Weights of a small transformer language model: 9 layers, width 384.
MLP neurons of a small language model. Each row is named by its layer, matrix (gate and up: input weights; down: output weights) and neuron, and shows model dimensions 64-191. Each number is 50 + 10 x the weight over its row's rms, rounded and kept within 0 to 99. A neuron's up and down rows have the sign that makes its largest values positive.
After each neuron's rows, "fires before" lists the tokens most often just after its 100 highest values on Wikipedia text that the model never trained on. A number after a token or word is its count.

L3.gate330:46 56 42 37 51 47 43 67 54 57 58 52 69 73 58 44 61 46 53 40 53 54 54 44 49 45 54 46 46 50 41 44 74 47 61 61 39 48 50 44 41 42 62 61 62 43 51 52 46 51 41 57 59 59 70 54 44 44 65 27 60 61 52 48 53 44 33 38 38 47 73 55 30 58 69 47 49 40 48 57 55 48 46 53 45 43 58 46 41 53 45 37 53 49 53 56 43 70 52 54 29 34 47 56 48 61 56 45 54 51 64 51 28 39 64 65 58 44 45 53 44 71 56 32 45 35 50 60
L3.up330:45 60 69 53 67 51 42 42 48 55 41 44 44 23 62 38 45 44 37 55 77 47 51 41 52 52 57 40 41 49 69 32 54 46 41 35 69 44 54 67 53 47 52 34 49 62 54 33 51 54 39 39 39 37 40 53 45 32 44 55 50 38 49 35 50 62 55 59 63 54 56 57 53 49 47 52 42 58 36 37 51 66 74 51 37 60 45 52 51 52 51 68 52 50 59 55 49 54 50 68 65 64 57 66 57 38 38 58 58 63 68 68 58 51 46 62 48 46 58 56 44 47 52 40 50 49 51 54
L3.down330:64 47 24 48 59 54 49 52 66 59 50 50 68 68 54 41 52 47 64 40 63 49 49 41 55 41 44 43 44 47 48 57 69 49 55 59 45 50 41 43 30 47 66 72 50 47 48 53 48 53 46 72 65 61 70 52 49 37 61 27 42 60 51 62 64 53 38 48 44 62 59 42 43 58 52 55 52 54 50 60 56 41 37 53 51 48 43 49 57 45 47 47 62 43 45 49 50 58 56 62 26 54 62 40 52 65 49 54 57 47 43 60 28 34 64 62 65 42 58 59 42 71 57 40 56 35 47 57
fires before: "0" 17, "9" 11, "4" 10, "5" 9, "2" 9, "6" 7

L3.gate203:53 45 77 40 49 49 46 61 52 50 43 54 36 58 67 41 35 40 60 53 31 58 49 41 75 52 57 49 60 38 46 61 50 47 44 40 29 52 47 48 44 40 54 33 72 33 50 72 53 65 45 48 44 46 46 38 40 35 56 72 58 46 41 52 52 63 30 54 59 66 58 63 55 50 58 54 54 52 46 48 49 54 59 61 46 42 54 47 59 44 66 46 46 66 55 52 55 54 58 34 31 42 58 59 50 56 70 42 63 40 45 65 39 55 44 45 58 53 37 68 51 51 32 47 53 34 31 62
L3.up203:58 53 46 58 40 59 46 62 56 62 39 57 54 77 62 53 39 45 42 48 43 31 43 68 45 29 49 51 37 66 69 60 67 49 47 54 45 54 54 66 47 41 50 40 50 41 56 57 51 35 48 44 61 36 60 48 65 45 54 56 39 53 37 50 68 54 49 49 47 46 59 56 61 42 45 38 61 50 36 81 48 47 52 66 58 47 44 40 47 55 60 37 35 44 79 49 59 37 58 62 48 68 42 33 41 31 52 57 66 43 40 63 49 53 60 63 57 44 44 50 48 51 45 34 56 39 60 54
L3.down203:48 47 50 51 61 50 57 57 60 42 35 62 47 55 55 74 56 41 65 44 68 54 64 39 69 58 55 45 57 34 51 58 45 33 57 67 53 64 45 49 40 50 38 45 70 60 48 49 50 60 59 60 64 54 55 51 37 61 69 50 43 63 47 18 18 55 38 60 47 68 50 54 34 46 62 47 52 53 50 34 57 50 51 50 51 67 71 47 40 52 45 66 52 58 45 52 46 50 52 32 57 62 68 52 53 58 59 51 56 34 55 42 50 49 49 41 56 60 36 49 61 59 65 69 40 48 41 27
fires before: "\n\n" 87, "\n" 4

L3.gate457:40 40 46 52 64 62 42 47 62 55 40 27 53 52 41 52 37 39 40 48 62 36 56 72 59 47 54 57 60 45 52 60 42 51 51 66 43 58 54 50 34 67 42 43 62 63 55 67 49 54 39 54 49 48 54 34 40 48 54 56 46 61 35 62 53 55 51 39 31 44 57 58 39 46 51 37 56 44 34 48 54 62 42 50 79 60 37 44 42 50 31 33 52 46 64 36 44 44 38 48 45 65 56 47 70 50 57 49 39 50 55 48 49 39 32 39 32 46 32 49 50 45 57 35 46 52 60 42
L3.up457:72 56 50 58 58 62 38 45 48 55 56 52 44 56 49 45 36 76 43 51 53 40 47 55 61 68 38 56 55 49 71 39 57 48 55 48 81 38 42 60 60 50 50 74 43 37 57 59 57 58 62 56 53 40 47 55 51 41 52 46 51 64 47 49 41 62 44 62 58 72 44 64 59 39 49 61 50 55 58 49 50 53 42 41 48 43 57 59 53 40 56 45 48 44 54 54 46 71 39 56 58 35 51 36 27 29 52 50 39 60 47 51 55 42 47 59 59 62 54 56 45 50 30 49 36 39 46 39
L3.down457:42 55 45 40 41 46 67 61 59 46 44 52 56 58 55 41 56 31 43 44 57 42 54 57 37 39 57 56 40 63 33 56 41 56 59 57 35 62 78 55 36 56 53 20 62 51 51 48 37 49 47 37 45 47 41 41 37 69 46 57 41 50 61 08 65 34 54 31 55 43 54 48 38 57 44 51 54 42 43 43 37 53 61 63 65 46 41 46 57 52 41 58 55 48 60 43 43 44 36 46 54 60 47 61 64 57 48 46 49 48 33 37 46 50 60 43 42 39 65 34 46 43 60 56 61 54 39 30
fires before: "\n\n" 63, "\n" 12

L3.gate837:51 52 53 47 48 44 40 56 55 73 48 62 49 65 47 37 53 25 44 53 46 58 50 46 36 53 39 23 59 50 53 39 54 50 74 46 44 60 56 40 49 40 59 52 41 58 34 46 47 40 51 52 46 57 70 53 49 56 42 46 44 41 36 52 46 56 55 44 54 38 66 54 57 68 56 58 69 51 36 52 40 56 44 58 63 60 40 37 42 39 37 43 38 52 49 63 39 40 55 72 50 62 35 45 61 33 52 60 31 52 48 54 45 53 37 55 43 43 71 34 55 60 59 39 44 39 49 52
L3.up837:40 67 55 34 58 63 48 47 50 50 51 59 53 38 54 51 44 60 37 58 50 63 45 46 43 67 47 47 66 42 57 46 47 43 48 54 61 59 43 55 29 55 51 60 88 57 46 51 34 58 50 39 43 65 41 43 27 42 49 55 43 54 57 41 53 54 50 51 43 45 72 40 69 29 48 39 56 44 69 73 57 55 52 52 66 48 62 35 69 61 54 50 57 61 58 27 60 54 46 48 49 49 45 43 50 59 44 42 71 49 53 49 53 43 33 32 46 71 32 57 41 77 39 44 43 61 61 58
L3.down837:38 35 55 52 40 46 56 45 46 48 44 60 32 47 44 50 46 50 54 60 41 20 53 42 30 36 53 40 58 53 55 42 41 56 67 25 45 51 51 53 34 45 42 58 30 43 37 26 49 61 50 59 56 60 50 56 62 40 52 47 42 60 37 52 55 44 47 35 49 46 38 39 52 39 67 47 68 34 53 41 58 44 37 42 54 43 48 51 50 46 57 58 26 48 51 59 61 46 38 50 56 50 51 44 53 55 39 48 37 54 51 36 60 64 50 42 40 35 68 46 46 33 73 59 42 40 45 47
fires before: "| " 42, "(" 21, "|" 11, "– " 4

L5.gate855:53 41 53 41 53 49 44 47 52 58 66 58 62 56 42 43 51 44 61 45 62 56 44 48 44 43 51 39 72 51 53 51 49 42 52 57 34 64 40 27 47 65 51 49 45 38 44 35 65 47 54 49 58 46 46 40 39 39 66 59 63 50 51 43 64 53 36 51 52 66 56 43 52 48 79 53 55 67 41 59 40 41 56 79 53 51 42 40 67 41 72 43 61 56 31 56 46 32 36 63 55 41 50 53 42 29 54 60 45 48 46 65 68 41 58 52 55 50 64 46 46 49 42 55 51 35 33 62
L5.up855:57 57 53 48 58 46 62 50 55 48 26 52 55 47 52 47 62 54 47 54 43 42 45 72 48 62 37 47 50 40 58 51 75 52 46 59 68 59 51 49 37 58 58 40 56 55 54 53 63 42 53 44 71 64 50 50 36 43 67 40 49 68 37 50 42 53 65 48 61 49 49 26 62 49 57 62 49 44 64 51 43 57 48 42 28 40 52 50 47 64 52 25 49 44 36 61 52 50 48 35 40 38 68 67 53 58 59 56 35 36 56 55 51 43 43 59 61 45 54 35 60 50 50 44 54 42 48 69
L5.down855:75 50 38 28 49 58 51 59 48 32 59 66 55 74 73 54 55 53 68 66 50 49 43 51 48 65 48 62 70 64 56 52 39 38 63 58 45 38 56 49 47 49 63 38 50 38 49 47 59 61 36 45 54 41 48 58 43 33 34 49 48 46 60 55 67 49 52 61 83 65 54 49 57 49 51 50 51 31 43 52 52 41 47 53 42 50 54 42 49 36 70 42 61 32 44 43 33 48 43 64 31 41 54 36 51 57 57 65 48 57 61 50 42 27 51 63 53 39 55 49 45 42 38 57 38 35 54 59
fires before: "and " 17, "in " 10, "from " 7, "of " 7, "(" 6, "to " 5

L3.gate688:37 54 35 26 57 55 43 51 57 51 50 47 39 37 53 40 65 48 62 58 48 38 39 45 48 42 42 38 45 43 54 70 58 57 21 33 53 42 61 47 80 42 54 56 38 55 35 52 56 48 46 47 46 53 54 51 38 37 51 46 46 54 53 45 56 54 65 47 47 56 54 50 52 58 41 54 59 34 51 42 60 45 43 63 61 36 67 76 52 43 42 64 54 46 47 53 61 29 54 44 57 43 52 49 40 64 28 46 44 55 52 36 54 55 70 44 47 47 44 54 31 43 42 50 50 49 52 49
L3.up688:62 52 46 54 48 63 50 52 43 38 57 47 53 58 47 54 46 33 37 57 51 55 55 70 61 33 39 59 64 64 61 50 48 43 65 67 45 58 51 56 49 55 52 50 33 54 43 42 48 49 49 48 54 41 45 50 45 43 31 54 50 40 41 54 44 56 53 56 54 30 50 30 53 53 47 37 52 41 55 67 40 46 41 58 66 51 47 51 36 38 52 53 59 29 39 36 55 31 49 50 46 36 56 48 62 42 54 50 37 56 49 58 39 49 38 60 47 48 42 50 62 56 56 54 42 38 61 65
L3.down688:46 39 29 45 36 52 65 63 35 47 44 48 55 58 63 52 29 42 63 55 51 51 51 53 35 58 52 39 47 41 48 45 41 42 50 58 45 41 44 30 40 64 48 37 69 53 56 72 61 55 68 62 57 56 38 44 57 56 70 45 66 55 58 69 60 39 48 63 34 46 57 44 42 42 35 45 25 48 47 47 43 56 48 42 43 42 52 24 58 63 46 47 46 57 51 45 45 63 38 43 37 50 47 51 46 52 56 23 48 61 53 32 48 57 63 41 55 59 39 61 68 47 47 46 71 53 51 29
fires before: ". " 30, "| " 23, "od" 5

L3.gate793:53 30 50 49 40 48 34 73 65 29 54 51 40 38 69 56 40 35 59 44 55 80 38 43 34 58 43 36 47 48 39 51 45 60 31 51 22 55 50 46 41 51 46 39 69 61 61 34 38 41 40 38 61 45 40 45 38 47 50 51 41 26 60 50 59 51 47 44 51 47 43 47 49 50 45 51 28 49 55 32 49 50 64 45 50 46 52 41 51 60 55 47 52 53 44 47 46 54 48 34 44 62 46 55 50 44 38 50 53 43 47 33 48 35 28 36 43 48 68 62 37 59 70 47 34 58 50 53
L3.up793:49 53 57 40 47 53 64 33 57 44 58 42 62 53 58 52 49 47 51 49 42 56 51 66 46 44 66 46 54 41 36 57 50 53 55 37 44 59 30 54 23 69 44 43 74 50 45 59 35 64 46 42 44 48 33 46 50 51 36 55 63 74 66 44 57 61 41 44 48 64 57 37 52 41 65 53 43 36 57 36 58 59 43 46 57 69 45 45 38 56 47 31 59 54 36 61 47 59 43 39 43 65 63 52 55 32 61 44 51 58 58 51 49 42 29 44 50 66 48 37 40 50 38 46 62 50 33 57
L3.down793:47 53 42 43 62 60 54 36 45 47 48 44 57 48 35 35 59 45 57 38 60 61 51 38 47 31 61 44 63 41 42 47 51 22 32 37 51 56 63 53 78 41 50 52 61 50 45 43 45 32 53 59 41 44 68 50 37 60 54 50 55 52 41 30 58 45 49 47 49 52 47 44 46 38 40 39 61 50 47 62 31 48 52 68 43 40 52 62 51 51 46 36 51 45 50 39 48 56 54 67 36 46 45 47 46 43 61 44 36 66 48 68 42 41 61 39 47 52 59 46 45 44 47 57 56 62 56 44
fires before: ": " 17, ", " 17, ") " 11, "\n" 11, ")" 5, ". " 5

L5.gate1012:67 43 50 43 60 45 43 50 57 44 54 53 52 50 50 66 33 51 58 44 60 49 39 55 34 53 69 60 49 54 27 57 58 49 56 52 35 59 52 47 78 51 71 44 45 64 55 45 56 42 43 49 49 41 64 61 72 29 48 48 48 40 53 52 56 45 45 57 50 56 42 56 45 43 52 45 69 33 51 43 55 40 43 71 57 71 22 59 46 61 62 55 57 52 38 61 56 41 51 55 40 56 42 49 53 58 47 48 49 59 60 63 56 58 57 62 69 42 44 49 52 67 72 68 45 40 38 50
L5.up1012:36 61 57 46 51 34 50 62 50 26 31 56 60 59 65 42 41 52 59 52 50 52 47 50 49 29 40 51 47 38 39 66 62 50 64 55 47 48 70 64 58 64 30 50 50 48 29 64 41 40 47 53 46 46 51 50 70 37 68 57 60 54 32 52 51 43 38 43 53 64 37 58 33 36 55 68 68 36 34 51 58 44 50 48 44 49 58 40 38 27 38 53 46 60 34 39 63 38 59 51 39 48 61 27 44 47 55 47 55 59 44 44 64 32 37 45 54 55 38 61 48 66 59 51 53 34 44 54
L5.down1012:49 62 59 68 49 38 55 73 35 49 32 40 57 47 48 35 54 39 56 46 39 56 58 61 58 50 39 49 39 42 38 50 52 51 34 52 60 56 65 45 51 60 64 53 53 52 65 60 39 47 48 43 46 51 50 67 33 40 65 50 55 57 52 46 36 38 43 43 53 41 34 39 40 54 47 57 40 80 51 72 41 57 67 58 49 58 32 29 50 37 57 47 20 63 38 51 39 48 75 69 43 50 44 50 32 49 44 45 46 18 46 55 57 43 59 53 57 39 50 42 43 57 56 50 51 54 39 49
fires before: ", " 23, "\n\n" 13, ". " 9, ")" 7, "." 4, "\n" 4

L3.gate392:56 44 39 34 63 40 51 41 62 55 52 41 64 50 40 50 48 43 51 36 57 71 55 51 34 50 41 57 44 55 36 50 47 56 63 39 52 52 56 61 62 51 51 36 29 54 43 56 33 46 43 50 61 54 47 40 53 60 38 54 49 31 29 65 49 36 52 56 52 42 56 41 41 48 62 32 64 59 48 54 57 41 43 61 65 54 60 52 52 31 55 55 52 37 40 66 54 56 47 57 44 54 33 33 59 29 56 59 29 62 31 63 36 53 55 43 54 34 48 50 45 31 52 45 47 54 58 51
L3.up392:57 57 44 56 55 53 50 35 57 30 61 32 57 57 45 49 71 70 55 40 56 61 61 43 56 43 39 64 61 63 56 44 54 53 53 38 42 40 53 60 42 44 45 59 24 44 35 63 43 54 58 54 49 38 46 50 31 50 40 50 54 55 33 51 36 37 50 62 60 48 61 46 45 52 57 47 52 65 45 37 49 50 50 37 42 70 63 28 49 48 56 58 55 59 49 66 37 50 59 62 48 55 42 41 40 50 49 54 35 48 43 59 41 47 59 54 58 52 53 42 50 52 50 48 45 40 49 52
L3.down392:45 44 62 57 43 47 57 49 44 58 40 60 49 40 66 54 37 39 37 55 40 29 45 48 54 63 70 41 44 52 56 56 64 40 47 67 53 56 41 51 39 43 57 46 81 52 56 37 54 52 61 55 51 51 49 55 58 49 53 45 46 51 65 16 60 79 47 42 43 46 39 64 64 45 48 63 50 41 56 52 58 59 60 45 43 35 49 65 54 53 49 41 43 50 55 33 58 60 43 40 38 47 50 63 52 65 47 55 70 49 57 42 64 58 33 51 34 48 51 53 54 59 46 65 67 51 41 68
fires before: "\n" 33, "\n\n" 12, "a " 5, "ance " 4

L3.gate293:70 48 46 54 57 56 53 53 46 62 59 44 48 52 50 46 47 59 39 54 63 45 48 49 50 67 31 36 51 50 32 43 45 49 37 43 48 52 55 53 72 33 52 34 62 60 69 49 56 57 36 46 61 54 47 52 46 47 38 38 32 42 45 40 47 53 42 34 57 49 41 50 33 69 39 67 57 55 56 67 63 56 46 51 58 53 38 59 51 54 56 53 49 68 23 43 51 48 38 60 57 51 53 56 51 59 38 59 49 42 50 46 54 44 56 55 39 71 34 54 28 72 43 48 47 45 44 48
L3.up293:56 49 30 41 54 50 47 60 39 47 60 52 32 73 41 54 55 63 49 50 45 55 70 60 43 46 47 60 62 52 57 48 37 49 61 62 50 37 33 30 41 40 42 47 57 56 41 55 58 47 59 68 47 48 68 44 46 32 48 53 38 66 62 50 53 47 42 46 63 60 52 55 50 53 48 51 56 64 42 61 65 50 46 55 63 60 67 49 56 51 41 44 48 39 29 25 61 61 31 49 56 54 50 62 59 61 38 49 40 63 29 38 61 54 44 62 48 53 53 53 39 61 40 59 51 45 49 48
L3.down293:51 43 48 47 55 33 37 48 58 39 35 47 39 52 35 37 58 43 59 42 46 54 29 64 41 23 54 52 46 64 33 47 50 66 42 46 63 79 46 44 54 52 46 53 70 64 43 68 65 55 59 40 42 37 54 45 70 35 60 51 59 49 42 59 62 69 55 48 62 51 66 51 38 51 48 42 41 29 40 45 48 51 52 60 63 40 67 51 41 48 49 62 52 46 32 50 66 48 47 61 64 58 45 50 49 54 66 47 48 43 53 57 66 47 55 60 36 35 43 55 37 45 49 41 47 42 46 39
fires before: "| " 22, "The " 8, "===" 7, "- " 6, "=== " 5, "In " 4

L3.gate1023:53 58 64 42 46 60 53 61 57 69 47 66 50 49 58 55 66 39 49 65 39 47 66 64 50 63 45 49 60 54 57 56 60 50 29 46 34 57 42 55 60 36 50 49 45 84 42 33 58 56 70 54 55 57 45 56 47 49 51 53 49 43 39 50 60 62 36 44 49 58 69 40 57 51 37 54 60 46 47 44 53 36 44 45 32 42 43 57 47 52 40 53 47 68 61 45 43 47 61 45 60 46 70 66 45 46 55 45 51 66 63 49 67 48 52 52 46 50 41 55 51 60 65 43 50 49 46 71
L3.up1023:63 69 69 58 55 53 53 53 46 57 47 56 46 46 52 48 43 44 58 62 56 57 44 56 38 32 41 45 51 61 50 53 62 40 60 48 36 44 46 30 41 76 46 59 58 62 54 64 70 49 39 55 37 60 37 47 40 50 57 43 63 47 68 51 47 45 43 50 54 49 68 29 45 58 52 69 60 69 56 45 42 63 41 39 45 42 38 50 55 63 57 42 67 48 62 45 58 52 59 73 52 44 46 48 48 53 63 49 62 45 58 70 51 65 46 49 47 57 39 54 57 55 33 43 56 59 60 43
L3.down1023:47 53 39 51 61 58 47 46 51 48 66 47 37 41 33 52 64 47 73 49 64 44 49 60 39 41 34 46 53 53 59 64 37 65 42 42 52 47 43 34 42 58 28 32 51 48 55 53 40 50 43 52 57 52 51 60 53 48 61 48 51 66 50 51 41 51 69 62 67 57 60 38 36 47 60 36 37 59 38 55 45 49 27 57 27 36 51 53 45 37 44 50 51 65 62 53 55 49 51 57 32 36 45 49 43 54 50 52 60 45 50 45 40 36 43 77 43 47 55 40 41 72 55 37 68 41 50 45
fires before: "| " 40, "|" 10, "." 7, "the " 5, "(" 5

L5.gate783:52 29 78 37 38 53 54 43 46 39 53 62 50 53 61 53 48 40 71 52 44 47 41 33 48 51 68 47 43 48 45 64 52 50 41 45 39 40 51 55 36 51 58 50 43 61 45 39 56 51 52 37 53 56 61 57 43 50 54 55 50 41 47 38 53 45 57 54 52 59 49 50 55 53 65 60 53 43 45 48 45 53 52 29 58 37 47 30 39 62 97 52 43 47 79 48 39 59 53 30 42 42 73 32 58 55 36 43 76 44 56 48 44 56 47 52 62 47 49 52 57 48 63 58 43 53 38 57
L5.up783:34 45 35 65 43 49 37 48 23 36 31 54 44 31 63 36 47 47 61 41 44 52 53 58 54 39 45 38 45 38 62 63 44 55 33 65 47 59 45 44 74 32 47 42 64 57 35 49 45 55 56 56 40 43 59 35 37 40 58 46 59 48 47 46 83 49 62 45 34 42 62 35 47 40 59 48 69 62 49 38 44 58 38 54 44 69 47 61 64 39 55 49 49 41 63 50 51 45 49 55 69 50 73 55 46 39 49 58 54 54 33 51 53 54 57 41 58 55 61 59 67 54 56 46 39 47 47 51
L5.down783:57 45 59 37 48 58 59 49 52 54 39 63 44 41 49 39 41 40 53 54 51 40 42 57 66 47 40 54 48 66 56 38 56 65 56 49 35 32 65 51 41 52 46 40 38 62 46 41 45 55 64 51 54 57 51 64 56 61 32 51 53 64 44 35 45 53 42 64 52 54 63 50 58 42 64 47 45 51 55 40 44 59 56 37 44 32 38 51 59 61 67 47 46 44 50 48 66 58 46 53 49 44 65 46 48 60 36 43 65 59 47 56 40 45 63 69 52 46 40 44 42 42 55 46 53 57 25 49
fires before: "(" 21, "\n" 16, ": " 11, "N " 4

L5.gate995:42 74 56 53 38 40 51 71 46 44 50 56 51 34 55 47 54 47 52 54 59 31 45 56 57 52 47 46 35 52 57 38 61 67 34 44 30 53 37 45 45 61 49 48 58 63 66 54 65 55 51 53 33 55 61 54 47 44 45 16 48 61 55 42 59 63 54 44 41 63 35 41 56 68 61 43 29 48 56 66 67 65 66 55 59 56 49 55 57 67 68 40 47 54 64 57 57 64 33 47 56 58 54 52 48 57 47 34 49 50 65 45 52 65 28 43 66 48 62 53 54 52 53 44 44 55 64 48
L5.up995:72 49 51 43 49 64 53 42 56 52 40 33 44 47 53 40 53 36 53 56 57 67 60 32 49 41 47 56 63 67 52 64 56 63 42 46 54 35 54 61 49 50 67 54 33 51 71 50 61 45 27 39 50 43 43 68 52 54 51 44 50 41 63 54 25 46 54 35 50 54 42 50 47 67 51 36 41 47 28 55 50 56 45 66 50 53 44 65 36 50 67 51 55 43 55 61 58 26 31 61 57 52 44 45 48 34 42 40 36 49 52 67 34 34 43 66 45 52 49 63 42 47 56 53 55 62 48 51
L5.down995:37 57 50 57 39 38 65 56 31 55 53 56 41 41 63 77 51 55 53 52 57 25 41 63 49 46 56 60 53 41 43 55 50 50 58 52 49 69 49 54 48 47 41 59 63 38 50 64 82 51 39 54 38 55 44 55 62 59 53 42 54 46 62 93 43 54 51 45 44 62 46 48 42 46 67 41 46 61 41 48 57 68 55 48 42 45 42 35 51 54 50 52 51 61 51 51 56 48 46 64 55 63 50 59 46 46 50 56 50 41 57 38 47 55 49 41 53 50 57 57 70 37 45 68 64 36 58 15
fires before: "| " 49, "|" 8

L5.gate0:61 43 25 38 51 35 52 47 49 60 40 57 44 48 37 40 42 57 59 51 54 50 57 32 44 44 51 57 51 36 54 43 48 42 39 75 69 52 50 44 40 30 42 41 40 47 52 44 39 53 42 41 35 56 82 55 35 31 55 48 41 64 31 54 58 22 54 46 33 43 60 48 36 55 57 52 57 30 43 51 49 50 48 54 27 57 57 52 50 42 66 34 39 58 41 77 42 48 39 65 36 62 53 69 46 59 64 52 44 57 63 55 62 47 43 55 55 58 48 61 50 37 67 55 37 33 49 60
L5.up0:67 52 40 49 52 39 49 52 40 43 36 69 39 34 36 34 56 48 51 52 49 49 64 59 36 32 56 57 54 61 37 45 52 44 49 51 57 50 45 52 44 44 41 54 63 27 64 45 42 47 50 45 46 41 65 64 41 63 61 64 40 63 27 53 51 37 55 70 42 27 59 74 47 66 49 61 38 54 50 57 52 55 44 48 47 62 42 47 51 35 66 33 52 56 51 64 43 54 38 58 32 70 44 60 49 61 58 73 57 43 62 60 43 35 60 72 54 54 55 55 60 46 53 64 39 47 61 51
L5.down0:62 47 43 61 53 51 60 40 37 41 51 57 63 51 68 39 43 55 53 50 38 48 56 50 46 52 45 61 52 66 41 72 69 48 63 34 55 64 68 41 67 59 56 39 56 44 51 58 66 48 30 61 54 45 18 59 42 64 32 63 54 57 47 86 48 51 50 60 63 44 64 57 52 43 44 39 36 58 44 63 59 48 30 30 56 49 52 47 58 39 61 52 60 53 48 40 63 39 63 48 50 45 36 42 50 58 37 50 50 44 42 58 54 33 51 63 62 48 57 46 46 39 41 44 59 63 58 57
fires before: "of " 22, "==" 17, "and " 11, "in " 5, "to " 4, "as " 4

L5.gate198:41 44 54 37 50 62 37 56 25 40 47 62 49 56 49 65 58 56 31 42 44 51 35 53 38 54 38 39 44 39 59 32 35 41 50 46 45 54 55 66 64 60 49 31 43 47 52 40 52 51 60 52 51 58 40 38 23 56 56 41 57 36 42 49 38 41 18 64 53 45 57 40 57 42 46 49 53 45 58 49 64 48 55 47 34 38 59 37 53 68 53 50 44 66 62 49 42 61 44 54 55 54 56 64 77 65 41 63 55 48 54 70 60 40 57 54 41 52 49 57 21 46 43 58 59 55 53 56
L5.up198:47 47 59 55 47 38 57 44 47 42 51 46 54 43 41 63 72 69 44 51 60 50 65 41 57 32 50 48 45 47 48 56 64 39 53 56 60 43 40 48 41 57 54 43 60 64 47 45 41 47 52 44 35 48 57 49 48 44 45 46 53 53 41 42 51 30 36 53 59 30 63 58 43 40 44 47 47 74 43 45 62 42 50 39 47 50 42 65 42 55 68 35 54 40 40 54 59 45 57 37 50 67 66 46 43 53 46 54 55 36 52 49 57 53 61 66 48 43 39 63 40 53 43 53 55 70 47 49
L5.down198:70 48 56 46 56 53 51 45 47 47 52 40 50 48 53 54 61 56 48 42 65 46 31 73 57 63 50 39 39 51 38 63 81 65 51 49 50 40 49 57 64 50 58 45 40 33 53 51 57 66 49 43 45 54 51 67 61 31 61 60 66 58 58 45 48 56 49 62 49 49 27 52 53 38 29 42 33 66 48 53 46 56 41 54 38 61 45 42 59 56 36 45 45 40 32 57 43 47 45 66 46 47 36 40 63 43 60 42 46 54 59 42 51 37 55 34 54 64 63 56 37 52 55 51 53 49 35 60
fires before: "2" 15, "3" 9, "2 " 9, "1" 8, "4" 7, "1 " 6

L3.gate657:39 67 65 41 41 39 32 49 57 56 58 62 50 45 73 61 37 41 53 48 73 55 40 57 69 47 47 57 53 46 56 58 51 35 37 56 34 48 51 47 51 43 55 47 56 47 47 55 50 55 49 57 56 60 53 47 43 55 60 42 54 44 62 38 50 58 41 38 40 36 41 54 36 44 23 33 36 37 56 56 57 51 71 43 38 62 34 52 46 51 41 59 32 61 58 42 50 65 47 53 61 53 42 52 65 49 42 42 59 59 58 41 39 52 28 47 57 65 42 45 39 50 61 49 55 36 55 37
L3.up657:55 51 69 49 41 48 53 33 67 51 56 50 53 53 53 43 30 46 51 55 55 34 40 48 49 28 55 41 41 49 66 48 61 50 39 64 46 51 58 42 47 45 46 46 54 43 54 35 35 58 49 56 50 50 64 27 60 49 50 55 78 40 53 50 60 45 50 42 52 65 54 57 45 41 62 46 48 49 61 44 43 55 76 51 59 46 37 52 48 37 53 54 59 30 38 34 55 45 65 62 31 46 53 38 50 34 51 47 44 48 56 40 61 30 50 57 50 55 38 30 56 57 50 47 56 36 50 39
L3.down657:42 42 39 18 60 49 47 68 37 48 73 33 62 54 44 51 43 45 28 42 58 48 45 40 63 40 54 46 64 28 55 49 42 49 47 36 44 45 55 64 54 73 32 49 57 63 47 40 62 68 54 23 39 61 44 36 58 44 72 64 58 50 74 37 39 62 47 50 52 46 45 40 66 35 43 59 52 36 45 42 47 40 67 57 46 61 59 43 46 49 36 43 46 74 45 44 44 50 46 53 60 50 45 49 51 56 49 63 59 51 37 65 43 47 52 48 62 49 74 49 39 47 63 63 34 49 59 60
fires before: ", " 24, ". " 12, ") " 7, "0" 5, "was " 5, "." 5

L5.gate405:56 63 37 41 61 59 45 58 49 51 32 58 53 35 44 31 44 50 55 44 48 45 39 41 51 48 45 43 64 47 68 33 58 60 35 56 37 45 66 47 42 48 62 45 50 52 48 37 35 52 49 43 56 51 43 41 48 48 53 36 76 51 44 47 54 40 33 54 59 46 56 48 41 66 38 61 43 50 58 49 65 54 53 49 54 50 40 59 47 46 47 66 30 56 47 40 57 57 52 54 61 64 54 47 53 45 25 39 42 39 47 57 51 57 51 63 71 39 48 75 38 52 58 54 41 64 33 57
L5.up405:45 53 47 51 65 36 55 43 38 52 57 57 58 52 37 28 72 31 52 50 55 54 46 53 44 45 56 63 50 58 54 35 54 38 65 40 37 54 66 58 47 51 63 57 41 36 30 50 26 63 60 54 57 56 57 33 62 23 51 50 64 46 49 55 46 53 52 57 41 43 55 43 57 56 64 54 39 63 62 59 39 38 56 59 37 43 51 36 63 36 52 48 36 32 57 36 49 48 59 50 52 67 39 40 35 67 40 60 46 48 47 46 43 53 70 57 71 49 42 76 43 54 62 40 54 51 41 55
L5.down405:50 35 53 57 42 44 59 55 32 33 59 45 45 48 47 51 51 50 36 52 48 34 74 49 35 50 55 43 53 58 29 46 66 58 56 42 44 53 40 50 50 56 49 57 58 53 49 57 52 40 37 50 48 63 53 56 36 44 51 62 23 63 59 78 16 63 55 47 23 47 36 32 56 17 59 38 60 64 37 60 38 37 47 45 38 36 63 54 49 55 47 57 47 37 33 58 50 56 51 65 39 59 16 45 37 60 51 57 64 53 48 44 32 34 71 46 45 56 49 51 45 56 50 56 61 25 39 51
fires before: "by " 28, "in " 18, "of " 6, "to " 6, "at " 5, "as " 5